python train.py --n_layer=8 --d_model=160 --n_head=2 --n_kv_head=1 --head_dim=64 --d_mlp=448 --vocab_size=16384 --activation="swiglu" --norm="rmsnorm" --norm_place="pre" --norm_eps=1e-06 --positions="rope" --rope_base=17500.0 --rope_fraction=1.0 --qk_norm=false --attn_scale=0.125 --bias="none" --tie_embeddings=false --parallel_block=true --init="normal" --init_std_qkv=0.0506 --init_std_o=0.0566 --init_std_up=0.0506 --init_std_down=0.0 --optimizer="muon" --lr=0.00215 --lr_mult_down=3.0 --beta1=0.95 --lr_head=0.00707 --grad_clip=1.0 --warmup_steps=200 --schedule="wsd" --decay_fraction=0.514 --decay_shape="linear" --final_lr_fraction=0.0 --batch_tokens=32768 --seq_len=256 --doc_mask=true --z_loss=0.0001 --train_tokens=109500000 --steps=3342 --dataset="wikipedia_en"
MLP neurons of a small language model. Each row is named by its layer, matrix (down: output weights) and neuron, and shows model dimensions 0-127. Each number is 128 + 24 x the weight over its row's rms, rounded and kept within 0 to 255. A neuron's up and down rows have the sign that makes its largest values positive.
After each neuron's rows, "fires before" lists the tokens most often just after its 100 highest values on Wikipedia text that the model never trained on.

L5.down354 [134 143 142 108 130 164 136 162 103 145  98  97 134 147 149 148 106 148 151 166 125 126 128 128 126 174 182 130  99 115 158 108 124  95 105 168 170  96 152 136 138 168  94 155 124 107 130 112 124 165 113 159 146 145  96 115 129 150 127  99 115 116  82 124 153 134 153 185 115 128 137 115 109 141 121 138 114 144 128 171 130 118 136 137 133 144 118 101  98  85 107  94  93 121 164 142 113 139 108 116 165  77 149 146  93 158 164 119 109 124 148  54 142 143 141 146 164 153 127 116 154 110  75 143 103 124 119 125]
fires before: " ", ",", "202", "201", " @", "199"

L5.down192 [131 130  94 128 126 105  85 120 148  82 166 121 144 104  92 149 121 144 174 156 119 146 123 163 106 105 138 144 156 151  78  90 129 157 159 123 147 114 143 112 115 125  80 136  86 189  84 120 113 125 129  98 160 113  84 101 106 140 144 152 138 140 132 112 110 118 109 156 158 130 147 144 143 125 104 108 155 131 101 103 125  97 128  96 151 151 138 172 125 108 122 122 114 102 130 109 106 129 129 136 129 157 107 113 125 129 108 116 141 129  87  72 134 127 123 153 140 130  89 201 112 152 163 147  56 123 102  89]
fires before: " ", " .", "N", " Capital"

L5.down418 [ 70 138 130 172 140 121  82 125 114 139 120 135 141 129 119 163 110 129 172 178 119 132 115 135 109 140 144 122 141 140 108 112 131 144  89 147 155 113  86 141  91 192 128 152 111 121 116 139 140 111 150 122 108 118 129 112 129 137  97 120 132 133 115 143 131 188 181 116 136 154 126 160 136 152  83 104 154 117 128 142 140 116  95 137 144 152 197 114 101 126 165 144  87 184 116 112 119 148 130 173 159 152 147 111 105 147 164 144 149  94 129 167 102 139 121  99  85 141 130 111 146 137 138  99 129 127 127 126]
fires before: " a", " an", " =\n\n", ",", " is"

L5.down50 [149 100 157 108 111 135 110 137 160 124 106 188 108 126 164 163  84 115 142  98  89 123  90 108 106 143 108 158  96  89 154 134 106 157 101  79 170 148 126 147 180 133 114 116 161 187 156 103 157 135 125 151 122 127 138 128 140  98 113 128 126 113 112 148 121 129 173 130  70  95  69 136 142 123 112 124 111 132 134 101 105 134 117 147 136 146 140 100 143 133 130 150 102 112 117 160 179  97 126  94 135 120 134 176 132 120 164 140 136 144 137 132  98 115 156 136 168 118 122 141 114 134 143 107 130 101 158 128]
fires before: "201", "200", "199", "198", "192", "191"

L5.down85 [149 151 141 174 149 155 114 127 101 153 115 124 117 177 135  97 159 134 115 128 111 175 116 121 126 152 112 177 102 165  92 150 154 162 109 151 109 141 124 130 120 110 149 138  88 126  89 156 162 164 117 130  75 139 149 145 114 119 113 130 142 175 121 109 108 175 131  96 117 137 108  94 157 159 115 129 154 111 110  98 127 125  72 161 123 205 152 146 154 164 136 124 133 118 135 114 105 114 131 171 155 126 102 137 107 138 120 112 124 177 141 160 122 147 108 164 130 138 101 116 110 151 126  81 143 145 136 141]
fires before: " |", " ", " |\n\n", " No"

L5.down391 [125 146 152  95 142 169  85 150 125 182 110 137 138 119 155 150 119 144 143 130 152 122 141 150 174 118 119 125 137 145 156 123  94 106 126 125 178 119 140 150 156 137 164 112 105 121 112  78 113 103 133 135 137 164 105 154 160 122 149 118 111 142 150 111 116 126 163 108 131 161 150 103 120  72 155 110 141 168 111 105 107 111 146 139 147 138 129 113 119 104 140 140 113 150 102 132 147 132 136 136 113 115  77 153 156 154 177 159 103 157 131  18 150 138 114 119 140 119 145 127 107 114 140 123 121 140 126 170]
fires before: " ", " Win"

L5.down222 [118 121 145 139 129 117 118 137 143 162 148 105  94 130 122 119 124 162 156 124 117 133 144  94 108 135 127 136 149  66 160 103 139 138 145 137  76 121 157 152  92 170 107 143 125 105  87  79 148 149 118 130  91 196 138 140 174 103 136 112  91 134 122 134 106 133 118 135 131  68 103 136 163 130 126 115 106 141 122 123 142 113  97 108 113 134 163 157 152 179 138 120 168  78 121 138 127 131 168 187 127 165 120  87  94 152 162 141 118 105 125 118 165 115 138 138  91 125 117 144 149 131  93 122 131 141 135 114]
fires before: "6", "5", "4", "2", "3", "0"

L5.down191 [104 109 107 137 145 113 126 115  97 129 140 127 114 125 104 100 120 115 122 181 177 133 184 138 142 168 132 118 109 141 156 131 119  97 134 129 165 112 123 153 112  87 142 122  79 132 151 143 113 155 137  74 146 131  93 107 109 145 148 155 148 151 115 131 156 121 173 146 115 116 110 127 109  88 115 118  76 103 141 128 156 123 168 139 112 100 130 131 157 159 130 142 152 181 106  96 148 133 117 165 110 151 151 144 183 124 123 111 119 155 111  78  83 100 123 137 147  94 110 152 164 155 109 122 123 120 162 139]
fires before: "0", "5", "9", "8"

L5.down188 [107 127 125 125 141 117 118 135 151 116 148 131  92 127 141 126 145 128 126 135 129 132 148 133 108 106  89 123 106 136 126 147 132 159 122 149 135 126 128 139 132 121 102  92 111  63 162 190 136 118  88 133 118  96  81 137  88 123 133 118 146 118 127 117 141  77 139 145 121 138 104 150 108 143 132 137 116 141 164 162 128 170 122  89  48 128 142 112 129 138 194 166  99 136 109 106 150 115 143 152 130 143 122 117 152  95 165 128 108 118 116  95 138 136 106 159 140 124 165 127 124 111 157  79 119 127 184 165]
fires before: " ", " A"

L5.down197 [106 109 123 129  83 132 177 125 127 146 117 125 133 146 128 130  97 132 158 155 154 127 144 104 116 161 114 122 110 154 101 157 145 104 102 162 150  90 170 204 162 115 123 148 132 141 139 120  94 126 109 122 128 166 144 122 141 144 103 145 132 112 148 111 145 106 185 117 135 153 136 122 123 158 132 110  94 172 157 135 129 109 145 120 150 143 143 155 158  97 124 131 111 108 112  87 118  87 160 137 154 151 133 131 162 136 101 141 115 104 151 133 138 170 130 183  96 113 125 127 108 117 137 115 142 136 185 110]
fires before: "-", "0", " |\n", "1"

L5.down279 [106 121 113  97  78 130 133 146 149 112 105 136 116 170 137 119 144 172 126  99 129 151  91 155 124 121 117 100 123 127  78 113 176 117 177 100 203 135 110 127 127  81 136 149 135 154 104 108 131 151 119 144 142 133 139 163 146  87  99 114 149 120  92  99 103 140 128 134 158 131 115 121 134  95 129 124 162 159 101 135 120 136 163 109 126 142 101 143 102 118 115 168 151 125 149 125 150 113 156 109 145 147  94 125 149 108 122 122 111 101 113  92 107 115 144 147 149 128 123 138 124 108 218 129  99  91 106 111]
fires before: " ", " \""

L5.down301 [134 124 105  96 127 129 154 107 130  89 110 128 104 130 175  97 150 107 134 163 121 100 136 137 146 124 119 145 139 140 102 137 146 118 123 132 188 136 125 139 145 146 142 107 122 126 141 191 130 117 156 115 137 145 159 124 116  81 139 168 133 165 142 109 101  83 100 144 140 112 155 113 120 109 115  88 168 114 122 167  90 129 123 159 149 120  94 121  84 122 101  93 127  91 127 131 130 114 145  82 119 150 169 163 181 128  81 104 121 144 133  83 107 144  97 157 133 134 154 152 171 127 116 145 111 134 136 148]
fires before: " ", " March", " October", " January"

L5.down361 [ 85 186  89 146 170 138 114 134 160 126 126 162 131 135 153 121 172 180 123 155 135 122 167 127 104  84 145 111 133 133 148 152 148 138 102 154 143 154 108 125 103 148 139 124  81 129 122 143 131 133 172 168  87 159 120 146  85 153 154 167 103 103 108 140 122 154 122 124 137 123 105 152 130 183 115 120  93 122 116 128 142 141 150 167 144 116 167 157 119 131  94 164 147 144 119 142 131  44 149  96 143 131 119 109 125 114 107 160 139 112 110 126 116 127 151 158 135 118 118 135 129 144 117 129 124 158 150 135]
fires before: ".", " |", "2", "^{"

L5.down201 [119 131 124 121 155  86 144  92 123  99 114 148 162 148 161  89 116 133  86 157 152 103 107 108 183 137 151 109 152 151  85 142 132 154 108 146 119 115 118 145 144 136 126 133 136 102  69  95 170 181 115 142 125 201 123 160 154 115 159 125 148 133 108 182  96 158 145 152  63 124  98 134 151 140 115 108 112 145 148 128 114 102  87 156 118 135 137 155 109 124 133  97 122 131 129 144 148 154 104  94 144 105 161 127 118 116 126 136 111 134 160 131 107 133 142 132 114 145 120 148 145  98 172 104 172 120 138 136]
fires before: "0", "6", "3", "5", "9", "4"

L5.down213 [125 105 132 131 132 143 104 123  99 151  92 135 140 165 135 109  97  78 156 145 134  81 115 132 136 117 115 168 120 151 161 154 143 133 111 150 137 131 156 113  90 138 130 112 130 116 103  91 109 101 121 170 164 166 136 130 135 153 141  95 112 139 117 130 106 140  88 149 182 139 129 134 118  85  98 117  90 105 146 132 127  73  98 101 137 129 171 145 128 114 106 142 124 184 132 122 116 163  88 117 138 131 119  89 136 104 128 104  92 130 115 101 142 134 110 114 139 112 153 130 133 136  87 108 115  94  96 135]
fires before: "-"

L5.down334 [126 120 146 150 140 151 186 125 130 112 107 118  84 147 155 127  99 155 117 130 141 134 147 122 132 149  98 123 102 113 145 159 129 130 104 133 161 128 127 149 136 105 141 142 113  79 152 137 111 138 114 121  78 152 134 126 166 142 138 131 117 140 154 136 123 169 150 138 122  81 148 155 129 141 162 152 115 164 123 132 122 120 122 135 122 169 136 159 137 163 121 121 131 163 137  84 128 118 155 138 174 100 151 101 115 131 143 176 138 125 147 177 142 184 132 110 128 118 145 145 158 119 149 138 128 125 114  71]
fires before: "0", "2", "6", "9", "3", "7"

L5.down355 [122 123 117 129 121 110 120 132 134  85 107 104 149 136 121  94 116 152 166 159 121 117 130 138 103 137 117 105 118 122 114 119 157 136 121 123 167 136 142 125 148 162 104  74 146 192 109 170 173 148 146 130 132 128 122 128 153 128 107 144 130 141 131 149  83 104 138  85 118 111 144  83 150 103 110 103 122  72 116 112 129 139 126 133 142 122 125 185 124  97 131 173 100 100  80 121  97 114 151 112 108 101 158 116 167  96 115 125 166 143 128 165 104 132 134 122 123 129 151 115 139  91 100 145  81 157 153 150]
fires before: " ", ","